Weights of a small transformer language model: normalized queries and keys.
MLP neurons of a small language model. Each row is named by its layer, matrix (up: input weights) and neuron, and shows model dimensions 0-127. Each number is 500 + 50 x the weight over its row's rms, rounded and kept within 0 to 999. Numbers have three digits each.
A block is one neuron, or neurons of one layer that tend to fire together. Before each block is what it responds to, as a language model described it from the Wikipedia text at the highest values.

Second or middle subword pieces inside split words, often names, such as F-ion-a, D-ion-ysus, Ed-gar, Don-cast-er, and over-do-se.
L3.up109:475441567450478451527546464541461498513448477507515615470496502500517532411417589537500498584512525566472536552499505437555436494546492486445476550554473542559472503562605524516431542443501372467515565537492465502397556476451526563519466518519552435546504475540499523437531496508492533536468522449519423437470525556457519565484554459458419552504527472560480552500510511459524497539536
L3.up191:522407477465444487487544559555397413527469524520610427529487526531551572509432492463461553469601557571581569536401519512491534488486528496488540468484461465550535405430484530572494521539607543505463560500552581505485469586518448579402510480524404483462501512572459571539557552450479556444466471477503591438521504494520450489511387504595490458474521497521469563436425468519460513539565
L3.up316:425553455530400497494502416552439467517543525545525572533496494566579467558522528526416514485418537526517496521464445376522528548461439539520521453602500507553552438487522585478463566596483496530478521471454514508520567508534512512476468487460438484448453515502419540456549503534588470522557499496521424486472442488393454546542635530459573529485477515505543573553401425446576368482473
L3.up419:449464473477437522553506527569435570473503453460504440485518437599509438515471370483506580587526562505419515500439527571595411485492513485401411439433556467558468535550538418446515413548434500509485524508511531532443511548479464453528554460484464490491476513581545550496543563466547511497456421466487493561555482516528567569506561447524567556488508387564639610496557463436452436467499
L3.up440:517458453505523458464453527462568489443450476569453430485535581537535464473551524527548566457475546365596550491396519495469525497468532502506508462487496569488531545540523524499546550411504580566408438429530513415537578538499477485577490480478516498489482468539597590470563562526440444492543514471410602588579504517413481535458451556507486516515560516462509490441415502492554440545481
L3.up460:497519529589422541537436466438492498563453448419518504479522431481492481502495554459423569457484476534471526468424460385575471563521359424482559425529590465525375569491496473554453504571490494578396529448545515447505535619449450575565490395457472455573428512581513494493583493638438575455501477457498502391520491475474528468454476524420506491512508552515571486416557467513540537501586
L3.up538:467527460451533414593476510467481492540476463486518455520501542500513533450556478477481581469500398487451445496484468521470513489524533439568516440447404493524551420441508487421473543499469567522552519449530586491558499501475575462495485566545546569549550541551502494503523391550502518505488462586440531427537471560509489572579626485554485507483537467475499478451539447622450440524515
L3.up779:428486623557421582534494574499464539488454526517522515477502557477504537544517445456445450515480595548471552548524507478450487487478441527548503484589445513426523550515540499530595498598588542488490477511467475472472516554448575515537617545491536508502457477427477499427480526459496570458486507469528506598496494584454494617471588447487494522491517421529582479495593470483594581446520
L3.up788:551537487515564551478493510404487500510496548459558498525473432540469506480551489540446512457527528502468569444453496521462448500532532447562540456451572497525529494521569466504449587606588529534446554493481508427562613485515568542548512520458504512445524407498564659558499475440554408406494495524513575497590549476471558579567427576478579553555510501498541576544483479482504455543585
L3.up798:538486432538407459623512468459532499555455453502529508457515464430379558492510452408579515485520451578531568481475531449518554388539529552546492522416549447518554488487469532466514590485492434525447521472554457547561536495428457503563530511447542443445588568514627539648441574565471475512537452529458558488423504536393482547489510506564513588564510473508566574557510496563477511452496
L3.up814:470492483509479449600465468442415446481427426452516495498613467410511466571530482539461489464425509482518572439527460451525508542528528459424543481585537453531425557489495526487557643472515579514510524521564495524548417542509464547552482384443502434527554523543542482478455500500489492534475487501450578517506527578551467582461607486526516529494545491465466421492438509549572474545490
L3.up858:522455476496532497442469482413524467591461566505485494499462479496543494446538494460530604572567476529466586534431471599510453472558515571594571541535451442583496605550495482543512512451629480521528449554509456474599524521535530509497457600512488457587560610417626571469527510501573472522524496497582536483515469533486523508573428502550581530614425451441528520567455479493580566449575
L3.up963:491441433479549514552458453467454475510591535512524554560491422357499476463517521511598502539524505426416455471495529651492416449483480474517489437477465520581447556458481553512422417434469512499462531528557537537508532500403438517461575447528483461426543469533526522496505484460429433423406470501447573526507453542530566576532436459536481502620439421528444609534504490490471406512488
L3.up981:427465538530492434534584472474440426478632596495487503484439474451483485479431482460520481571528543548440533514503565516556532539501451405435566521461493534509494410532519446570551493540514475603593544529478677484443493507383479539428466479389487561601547571505595588438433483494574507482529562540642495458498549441500466502453543522447417535494502476501508493488570529445494478413522
L3.up1013:522495463450547439476579442553474474489549593451456642522456513471497451532553454539449487458476494493544537570547504570497476535493609510488498426519474605539451479547457508534494433488587530520489538552469559489537546540533487532623532519562613463466544428516580499500567509501479466417477486539532478462532474496453529505521561514485592540449455497555528608540494484547581484543500
L3.up1018:521533464478400580485533510460487493544482441551512489477539551403519497518505522550507517563471610565595582472576511463566433497474458573506518490479595529539490430406583540545467385534487435614543559529542537448529455533614515481595442472398348514518495536549484450506562488500543441420478494548498460545461479475477550550491446495473423586499531465522480583494528473441529487515526

Words or word pieces just before a number or field value, e.g. "a total of", "a number of", "p.", "aged", and list labels like "Modes:"; also mid-word pieces in place names.
L7.up26:421428429605505494437447591462497446485473433559474462414452468553485554470464471463490532402522523473479491566453417454556572470474483427556604660464481517489486438507531490568548513588481462494462465482579519462516505519476459512482453576587423534474492473520387479421515520528571417575478493446442516430500463526493387473411584473503544471486461506549497564511470464553488559462462
L7.up124:529563448555540484463519599577518450562472517542514626493505480504536524481500495454620553500571437520531536546473445514682530474438469537491526568460400540509446547550460509457539468502632551441449420476484465541535398430468521576484403559529520501534498518475565530494536428467561474511414439457450568455336455543539493408487575508510448443465385552567504492503540439474431530467416
L7.up864:543552440582570514487571504540315513570563461594447451472545428542517478508501544471543357452523459425539594586424532522566551494464475500349557539510471530494515479534462536455456471470563537495573523460462568524408475476443540554503524502476486479558565583540521479520508498515477505491531469548533584626516483522497597468513582500506457450504487504497551506493569450499421499436406
L7.up891:445489486484510574564524551469451492576461422493496464514475468502487548447453427422443495591585369468502595576495553430543531486515438449537571508461510538471536465591514600409514519516448474536506522444567452452457427498462548504468463421443502441480490475496477464473599515513478476523459496542445521533498502559591465446491484543509385436544550455376551493456554511384395378493552

Fires on "age"/"aged" inside parentheses after birth or death dates in infobox-style lists, e.g. "(aged 75)", "(age 39)"; weaker on scattered word pieces.
L3.up2:447463495446564446468464551460487536547427554449477529461471503545532555529534478475526398410501529435494512480461416535566559551493480384494435458506572451594480531479449486499469463447489544399440567527516532532476557511492572417517562509532527490555520488506517397571553520575445456516473489496500474472511472562555450482506473507535507426492564444628594566428475516614431416447574
L3.up47:456447506530485394438568532364567455603545500524486556427492567554505457606460463453475585470563472482583451487513526550530488558471511524491473449502476482531575474445539507403550579530505546469534432531526523559460436453532492553510412454401536534500495502521599502560438477460501433572541578546464568559557508455523473489549547494456516531552510533455498532487539444449588460561468
L3.up207:585527533460455447481475445484508502514559573599495499496438567435551626487553633447541498520564475512556572510404442590490449501509499542525521502503501478536497560565503576458566420505487504477499491533479500567492522552575469504496408544448474524544521557477512487565539529581540449505590459522513487568481500366531530503498530503530523461426475441509453449532451538497490438507472
L3.up287:492481500457517482524573429402428433537387541449517514505500564583493545430441490519501484517443530478512623527455493529465520508504450521472487425490567467569478485493467510440531564512483433489501536498570566443604574474574424476444507533509551468518558439383500485509526445514488468506523476459484484651498556480578478448448473570509610442450587481476519482504547440470435558521489
L3.up547:460510498593536448572492379538432476502480582574441505441466526501596462592542557544526571513384521477514409536484497559509506566449478488476495478490595367551434481573492485466551515528516489529472515526427530558554484496552517472510439573496485439560378498513494424558478435425488557643508544475579480493371495534451525592561466469441505485497495573569499563550543470479474546447502
L3.up552:441481579489472484428561474470516521542450518398478591494451437478492536476474459523451524370472464543616452530476452489480485404518480517574493441519461427550471499492423588485491524361545547490493487574441454507527551588618541449511577558479564459551476490473537467476537573544423476456452553610607499609590523520466561511525550504458483453557560518559582420475456489559449546485540
L3.up610:507480453425510562433450482512486435562444417504447554424435566573572534491524525454575461453551485444531451434487530626456599591486472519422458544457577567533523468450517497531478471566453558438467472517410546461551454439518471477578500516475501510585556577475449565505501573501602492528541496424556506461527529336471560479458566556482518449457534539563538504569521426388496517587487
L3.up646:400520402380513517534483460438429467499482545562330500551527460528495501522526461484501574471424582619522561525397467481528539524508492442451530490504480436540599485578495538497502435332439453402465498565475393471510534527415582413511484507426473470479433475505486481529486466355572497502454440420441503607440567628610462470546422468556617430516561552472441527550537511486514522494520
L3.up681:446602479487480456457586551402483576548530555481535484384489564470497466574494459453460515527488491465431488470484474501535462534498402515477461497512524472554431513435487526528483494456531508543499460472511410499505507524549514461562511440538457436532454511454501540418521566550490517479467492449587450474461565436506545494595591639478529515407441462508484615513531480426476433513547
L3.up713:554470524492483408509508513432510379455543540430571438627396462558473492522485482465547450418475515459481585465531440446541436526529473487553469590446483396492551467491428587427508493533491511515480519495562547484438580556551552394502515561416486473539479435414462476471523521476405470550505512525568533545542530545488424456553459543499603373480474534450533449571479489474547564541430
L3.up737:439597378471409451480427506499455465600459496558457550502440468496465577487477551443488422466506554501541615475431459415508482548536434498518524447492533449455501521439472573471465505553444505354481436474407506495537569499499450583493478524545508461589473410516621506509490505406544448495545597566435447498477490460513489492546526515520496451547511441440535436500492479427525361513533
L3.up844:508486510465542458478426492510592412392488591463496477449422497604515530496535428462440513530515468436478519584478481476461463582479474506434501558594409541537519425453542513506557513538479534575538414512482442456475545489476455510376530477536538519528446515481577470430503498436513586490443575444529557554526606534530471439519472468543518483492530508541501526554482423478523457515494
L3.up889:452551451538515436476471458474332524598533555480547475523502543567490558409462573520503507485511581536514540470524438423466493481558471562445543536477415452489449438484456541455639588578507514454445500550431486567518498509452542456513474498515518457523508502512565411487539494422446525541415510638511495583498476535507580490460378546516460473498495490480472535437477486464517510510521
L3.up912:492511474501515392509493493510373432540451469508584533466380428496455472528533459502474494532565498436554630376465538549494499553560563495583552509476458482426523462550459475472556561558505547498475456521486416514389560450445513478495494499456550481488442444509522432551548428548424461416504531543555513525520467554517507466535525487455508442489534491480502558549428487476473480430499
L3.up920:423559511597455556459441490534455563575549568515627525529455510528557533377500514480534581478428550456576467486475458487472543443450541511498433447456419526486512522485487501499470465628468563496479476491475505548501497504471470422498446542515477515460460441463547533508512542443440502558537502429464539533509418441508534418543472524476598452510513479413525544479466414502483425578443
L3.up974:447542494365509451549520504325373543544527507461448442433518441518441561512476473494422538460515524483523587426530542454593410560506488577471491475542562518510450446514396477502477438520467510421471455469478452519550546507508514490506451524610514503502413461454615441553467480467531444474469532472539513593541420489545476467583486468450494413430514439442551534450570440546552426563523

Mostly movement verbs right before to or from in biographies, especially footballer transfers (moved, returned, migrated, born); also row-start pipes in election tables.
L11.up693:478482556530586547527484491443476451439547527530447528525483522553465524511494472491585520612419576433461551455565401463516506587512542493427533539527415460516489454476546464521522480615473551519435445488422448549496489538466495577461509481374448457506488506458530495493540528485507478552525550471468578621476567566530505545473620513465564458433438555509569530522512442475466462582499

Short word pieces inside a longer proper name, mostly people's names, such as Alejan-d-ro, Ken-d-all, Jar-re-tt, Sol-a-ar, plus a few place and technical names.
L7.up32:522413519577570554480495567475523515484495506536547528493660486505585486503468509568538428459519449441560529506549491599563512524483505565515501501499473544493475470492509549478442481540488532498573499493552475493547488426588540471556578480494515504497533516600567361494454517474495516424528613549504517472438485474432487446490531490533538512524485400403447426540554583598482473563482
L7.up59:425527471422474587533516522457498511578386537552442547546472455434577484497586461520545463557568453530527571550580503524458409496489509553410465424540474476522551517506433480508476542529512552579443457453511491533467538456536388410601546494444485374439616523465596577525432543518518536492524469557553504540529516460491570438434557630548497424540480521543510495545475483505421519460526
L7.up322:529514486505533540532504492549555542485528510595427509519629468462520538426434469421547500447423427458535516593566520504558489446517478490524578499548483452509539509534403515478408464467426531584481538579460501603496535495372483458521565456428572502568511543552479476496527534515423505420503553561488483426462523490544562434510558487549470395532537399443436558502580520483579496521514
L7.up497:493491435538448512518491421581438426450467473516650475529484478528592482483444498553538457468450455443467478603567549417573461414523446461485584396497577445450449379549539410489550520567548577509453549493495495461516554554437542452434570445420451483385551461538626539513503505492541455404515585535563521534485491436465510469596533542518448553544514463495477360546496523430537546527573